Part of a small language model's weights.
Size: 6 heads of 32 (1 for keys and values), vocabulary 4275.
Training: a variant of Muon for these matrices, 260M tokens, 3963 steps.
MLP neurons of a small language model. Each row is named by its layer, matrix (gate and up: input weights; down: output weights) and neuron, and shows model dimensions 0-95. Each number is 50 + 12 x the weight over its row's rms, rounded and kept within 0 to 99. A neuron's up and down rows have the sign that makes its largest values positive.
After each neuron's rows, "fires after" lists the tokens most often just before its 100 highest values on Wikipedia text that the model never trained on; "fires before" lists the tokens most often just after its 100 highest values on Wikipedia text that the model never trained on. A number after a token or word is its count.

L5.gate369:71 52 48 52 61 70 47 63 48 45 41 40 61 53 47 35 50 59 61 48 45 74 28 62 51 16 64 43 26 62 55 59 39 22 69 73 63 68 49 47 60 48 20 70 76 49 61 23 57 33 63 42 60 43 64 44 41 29 48 47 46 41 35 46 53 41 48 58 49 52 56 61 49 40 42 74 48 54 24 41 38 59 45 29 53 60 37 55 52 46 54 41 65 60 19 50
L5.up369:49 56 50 39 62 44 68 42 49 55 49 49 28 43 51 78 40 63 42 57 46 51 57 70 50 47 46 56 69 59 46 78 45 48 47 44 42 62 44 35 38 61 45 39 54 61 53 54 42 59 37 57 71 67 31 51 43 49 55 42 64 39 38 49 57 65 39 57 32 38 47 56 63 44 45 61 40 81 47 42 42 53 33 65 50 51 65 40 66 64 54 51 34 43 49 62
L5.down369:34 54 35 56 52 58 28 40 41 43 47 28 74 58 52 53 52 40 32 29 44 43 33 53 76 55 48 26 55 47 44 48 50 40 42 52 45 47 56 70 75 64 40 24 44 45 47 37 43 44 43 32 47 42 50 42 50 49 52 36 54 49 60 51 56 32 55 66 57 42 74 38 53 72 64 29 50 41 40 44 40 63 47 61 66 38 56 56 68 30 36 65 68 36 61 66
fires after: "19" 50, "18" 19, "20" 9, "ec" 5, "17" 4
fires before: "," 33, "s" 8, " |" 7, "–" 6, " and" 6

L5.gate645:51 52 54 70 51 43 48 56 48 35 42 44 55 30 60 46 50 45 45 57 62 44 43 38 46 59 39 61 50 74 31 44 26 69 80 86 44 45 58 63 47 59 54 37 37 49 34 45 74 44 65 45 45 44 56 34 44 56 37 35 41 54 47 47 44 40 52 21 25 56 50 58 42 50 56 41 68 25 46 57 68 68 53 48 33 30 28 42 56 50 57 66 49 48 60 38
L5.up645:55 40 37 44 49 45 39 51 44 56 60 66 67 67 48 48 34 54 38 37 62 43 45 36 56 82 41 67 32 59 42 51 56 68 63 39 73 41 34 55 45 46 58 56 38 79 53 50 57 55 43 49 68 33 72 40 66 45 58 49 62 64 45 28 70 33 54 46 53 24 64 42 49 44 61 45 52 66 54 75 59 47 45 49 44 34 54 50 49 72 56 46 59 63 52 50
L5.down645:57 54 49 59 35 60 60 57 47 72 42 49 30 34 45 44 47 61 36 57 60 49 29 49 56 63 44 56 50 48 36 54 51 61 57 52 64 37 49 50 64 51 39 51 46 74 38 45 58 57 52 31 41 49 57 46 53 45 44 38 41 48 21 47 41 51 66 52 36 54 55 32 51 52 65 67 51 32 34 71 45 38 50 37 51 60 52 37 42 44 50 54 54 54 56 18
fires after: " on" 25, " (" 11, "20" 6, "12" 6, "On" 6
fires before: " " 99

L5.gate630:58 39 54 33 58 37 72 39 55 40 52 44 65 50 62 42 59 54 32 49 59 43 34 51 48 63 54 53 39 53 47 51 38 36 63 48 50 65 51 35 72 65 24 43 37 51 47 70 68 47 29 46 50 56 55 35 54 52 53 43 31 56 53 53 63 47 55 62 52 41 30 24 53 69 52 51 59 63 36 47 48 61 51 49 53 54 47 47 58 50 45 53 40 43 32 41
L5.up630:43 59 39 57 53 71 42 46 56 34 50 57 79 33 42 44 41 55 35 41 62 65 43 50 52 60 53 45 42 60 46 49 61 50 59 41 52 51 62 61 49 56 59 70 75 61 30 91 64 52 27 55 57 71 43 69 42 40 51 44 48 40 46 42 80 45 48 59 63 27 55 49 44 37 38 63 55 53 40 69 45 47 33 42 45 47 39 40 54 31 41 62 45 37 28 40
L5.down630:34 66 51 35 47 43 49 65 52 38 41 60 56 67 42 40 41 47 55 42 38 34 54 52 37 59 45 35 63 57 35 54 32 46 67 34 39 23 48 42 63 65 52 52 61 55 44 47 63 33 56 22 44 30 42 46 67 70 64 45 33 43 55 49 59 51 46 64 49 64 48 42 51 58 45 50 55 60 54 55 45 50 33 54 76 48 54 31 68 55 45 39 69 36 54 87
fires after: "20" 52, "19" 40, "18" 7
fires before: "," 66, " to" 5, "–" 4

L6.gate198:54 39 64 46 51 48 52 47 22 48 70 42 41 47 50 38 64 45 46 83 42 69 73 58 41 36 50 60 41 65 48 63 47 62 42 54 48 53 40 44 40 30 68 43 44 52 39 52 45 31 78 41 60 50 44 61 60 66 76 78 63 62 59 28 54 49 33 36 57 49 43 56 41 59 45 54 66 57 42 26 40 61 71 50 36 51 47 22 62 51 32 32 54 65 35 66
L6.up198:30 52 43 42 37 63 36 49 45 37 51 47 31 38 52 70 56 51 40 62 64 56 53 43 41 47 50 56 39 46 36 59 58 49 28 40 45 51 37 46 51 34 37 46 19 58 40 68 53 39 70 42 45 40 49 57 54 51 51 57 46 37 60 34 43 52 64 52 64 61 52 52 62 53 63 45 46 49 52 27 42 51 27 56 40 46 49 37 54 51 55 32 62 80 59 50
L6.down198:55 67 42 48 65 47 55 45 56 41 53 48 34 74 50 38 51 76 27 60 35 53 33 47 46 58 50 67 37 49 48 78 57 61 52 28 47 55 44 42 39 40 56 44 40 52 46 40 58 63 23 64 54 40 67 42 50 49 39 68 62 42 39 44 90 48 42 35 67 47 43 79 51 50 52 56 37 71 47 47 29 46 67 62 43 49 35 41 54 61 56 42 32 47 53 53
fires after: " |" 79, " —;" 4, " c" 4
fires before: " |" 51, " |\n" 7

L5.gate187:68 53 43 25 36 39 57 40 44 50 52 68 49 61 69 45 48 44 60 45 52 56 44 48 37 34 59 51 44 52 43 37 61 57 49 50 43 52 57 50 63 53 52 45 53 66 47 48 34 46 65 51 56 47 56 48 55 62 57 57 47 34 35 65 25 70 49 56 56 50 42 30 50 47 49 39 54 41 36 41 53 56 52 46 59 39 48 71 50 74 73 67 77 52 52 53
L5.up187:43 56 73 31 52 37 61 55 38 47 44 56 72 54 57 66 52 46 65 38 56 62 45 49 80 30 35 37 36 51 32 41 46 59 58 30 24 57 63 56 34 58 36 65 40 34 59 52 69 44 49 71 47 56 48 46 49 43 51 50 59 47 43 64 58 50 63 45 09 44 58 37 41 42 49 45 41 40 37 31 70 69 43 41 19 43 37 54 49 42 51 49 58 49 25 52
L5.down187:47 53 39 43 40 58 53 39 56 50 36 41 56 57 26 34 63 43 61 61 57 60 47 40 39 58 43 37 54 44 72 53 49 45 35 51 50 51 64 40 51 71 37 74 69 62 55 63 48 48 49 46 55 50 65 55 35 43 76 50 59 52 60 18 55 26 59 58 50 38 63 37 16 45 63 36 33 48 57 50 50 20 62 56 50 58 53 43 57 47 52 41 54 49 39 49
fires after: " Gr" 38, ";" 10, " |" 8, "-" 6, " Rep" 4
fires before: "man" 39, "s" 24, "17" 8, "y" 4, "c" 4

L5.gate134:34 32 48 60 50 37 54 53 58 35 60 43 42 49 29 49 33 72 26 46 40 40 59 58 35 45 35 74 56 63 50 40 50 46 56 46 63 49 46 61 60 35 46 48 36 40 82 52 32 47 32 50 45 46 75 26 39 56 41 25 59 54 52 59 45 66 49 50 48 35 51 59 35 66 25 75 90 51 64 42 51 48 50 47 68 51 45 52 61 41 52 46 33 66 46 45
L5.up134:47 63 50 55 43 64 52 37 42 50 34 75 57 48 52 59 56 36 54 43 56 39 42 32 55 45 61 30 68 50 35 59 76 60 52 34 57 53 44 44 39 48 58 31 22 43 51 36 45 52 75 40 70 62 48 56 45 42 49 41 53 73 52 46 40 50 56 26 73 50 35 48 56 41 35 44 61 31 51 64 55 54 45 70 39 61 60 74 28 59 56 45 42 68 62 71
L5.down134:90 36 79 55 53 52 54 50 53 45 49 46 79 40 48 58 55 48 50 36 62 57 47 35 44 65 58 51 50 59 46 38 61 58 50 43 36 75 40 47 51 24 43 65 54 69 39 34 69 49 59 45 43 44 53 33 57 34 55 63 51 47 60 50 71 60 68 57 39 45 32 40 50 52 68 42 65 47 40 56 33 63 60 62 52 61 52 47 64 60 40 51 50 32 36 39
fires after: " Good" 37, " War" 6, "out" 6, " M" 4, "er" 4
fires before: "ear" 37, "ge" 6, " In" 5, " Tour" 4, "ai" 4

L5.gate492:66 49 46 45 32 50 52 39 38 49 57 48 38 26 80 51 59 55 70 57 42 53 44 58 64 41 52 38 48 42 50 34 61 78 63 38 31 67 54 51 35 61 73 39 56 54 67 53 57 36 33 55 47 57 63 46 44 54 70 47 63 46 46 52 45 77 51 39 52 48 36 48 68 39 85 49 53 51 59 62 60 59 63 60 41 41 55 36 54 51 33 53 45 41 38 48
L5.up492:50 77 55 45 65 34 50 39 63 62 22 81 52 56 27 52 29 38 28 46 38 48 53 68 51 55 38 63 41 57 49 36 59 58 51 46 56 27 49 36 51 47 51 55 62 64 31 64 51 55 59 61 37 55 34 54 78 54 43 54 52 50 44 82 73 45 45 24 51 49 38 60 41 51 52 43 44 42 40 58 64 39 55 34 55 49 32 59 57 33 66 33 59 44 52 45
L5.down492:57 70 59 50 70 58 61 55 50 53 38 60 52 53 57 72 62 45 27 34 44 79 58 64 42 69 50 49 24 36 43 31 66 40 63 60 54 60 48 60 55 23 42 61 70 73 48 47 63 72 64 52 62 44 24 40 65 44 41 41 51 50 42 52 76 61 60 46 37 52 43 53 47 41 52 38 51 46 48 31 35 32 41 52 47 44 32 20 40 47 57 60 47 43 55 49
fires after: " Gr" 43, "r" 8, ";" 7, "|" 4
fires before: "man" 51, "13" 7, "ner" 5

L3.gate173:47 46 41 47 62 58 42 33 48 63 54 58 31 59 49 47 48 56 29 35 54 53 45 63 63 52 46 60 67 59 58 46 42 47 49 65 53 33 64 60 40 28 50 59 58 48 63 51 51 52 48 58 40 44 51 54 58 67 47 70 58 39 38 61 63 52 24 49 41 46 49 62 37 35 41 39 47 65 57 35 59 40 41 39 67 33 52 37 55 52 50 59 22 19 43 31
L3.up173:61 47 51 45 68 36 45 40 50 52 40 41 30 34 63 27 38 53 41 50 34 45 43 42 59 33 30 46 46 46 43 65 41 36 24 36 63 45 58 59 70 54 63 47 52 83 46 29 44 39 59 50 42 31 55 61 47 72 68 73 52 51 45 55 35 65 55 49 64 31 61 54 65 43 41 49 54 38 28 52 46 40 53 38 45 22 39 75 42 57 50 65 37 52 33 70
L3.down173:48 60 23 43 44 53 49 32 65 60 42 50 48 58 41 29 59 58 52 60 70 62 29 32 47 40 49 31 51 38 38 35 59 59 28 49 34 58 56 59 54 41 72 58 33 49 66 51 54 51 40 54 41 52 35 58 78 47 57 62 61 49 54 58 48 53 42 50 39 57 43 60 47 48 45 29 48 73 31 31 51 31 53 39 55 41 51 70 69 53 58 42 45 29 78 38
fires after: "." 37, "3" 5, "2" 5, "umbent" 5, "8" 4
fires before: " |" 70, "%" 12, " |\n" 6

L3.gate355:57 43 67 41 58 58 46 43 64 44 57 62 30 52 66 40 40 72 69 35 41 51 51 55 36 45 61 50 16 68 68 51 68 57 47 63 46 39 50 40 60 51 44 47 43 65 66 43 41 37 54 58 41 54 58 53 65 64 58 32 47 51 67 55 33 50 56 37 50 38 65 62 43 45 49 54 40 34 64 43 52 55 58 48 58 84 62 52 52 58 45 49 66 53 63 78
L3.up355:54 43 52 57 28 45 63 54 43 43 69 55 36 56 28 58 54 61 59 39 40 56 37 40 54 45 50 34 48 22 53 58 49 69 42 44 45 35 81 78 47 54 32 40 55 54 38 10 49 55 61 30 52 37 49 52 37 46 51 48 68 51 45 56 46 38 54 54 64 35 44 30 51 55 59 55 64 38 39 49 42 58 41 53 58 41 36 60 59 47 49 51 46 42 62 59
L3.down355:58 39 61 58 50 38 28 58 58 53 38 36 61 57 62 49 33 54 43 41 49 47 53 52 61 67 53 42 38 58 38 50 58 32 55 51 59 68 39 50 55 41 58 55 30 56 40 60 38 34 69 59 44 55 50 42 65 70 53 52 51 58 57 48 49 61 59 49 49 39 60 75 53 42 45 53 30 40 64 36 57 45 35 45 45 62 86 45 59 61 41 91 68 43 30 43
fires after: " |" 64, "0" 4
fires before: " " 25, " |\n" 18, "0" 5, "42" 4

L3.gate638:45 72 37 59 41 51 30 56 15 45 61 53 38 62 58 78 53 31 64 41 30 49 59 50 36 47 38 35 80 49 26 49 46 68 40 44 67 51 30 39 45 45 66 47 60 41 66 46 47 37 49 47 54 63 41 48 45 50 36 49 47 57 31 30 59 31 58 37 42 38 22 63 42 23 41 65 42 47 59 54 61 74 46 61 52 62 30 36 50 44 59 65 36 49 54 62
L3.up638:67 43 39 51 47 67 41 72 61 53 42 69 45 55 49 69 53 36 64 37 47 52 26 48 40 55 37 47 44 56 52 39 51 60 65 58 41 35 41 54 26 63 38 36 76 34 69 40 44 37 49 37 53 54 61 19 24 39 55 43 52 49 38 64 42 49 50 78 30 31 60 40 70 64 54 64 46 39 58 56 48 73 45 49 41 46 23 46 44 44 46 60 43 36 41 43
L3.down638:45 54 43 49 59 50 37 60 07 65 52 37 48 47 35 52 61 25 51 45 41 44 41 73 40 47 40 52 69 33 39 26 40 29 43 22 44 50 44 54 41 71 26 49 52 45 64 68 45 57 68 59 50 52 40 42 53 47 55 38 49 48 36 28 58 46 41 47 41 65 52 39 45 47 40 75 36 44 19 66 48 53 34 54 36 40 35 47 28 58 50 38 52 56 59 46
fires after: "." 26, ".\n\n" 9, " (" 8, "===\n" 5, " released" 4
fires before: " " 33, " the" 12, " January" 4, " December" 4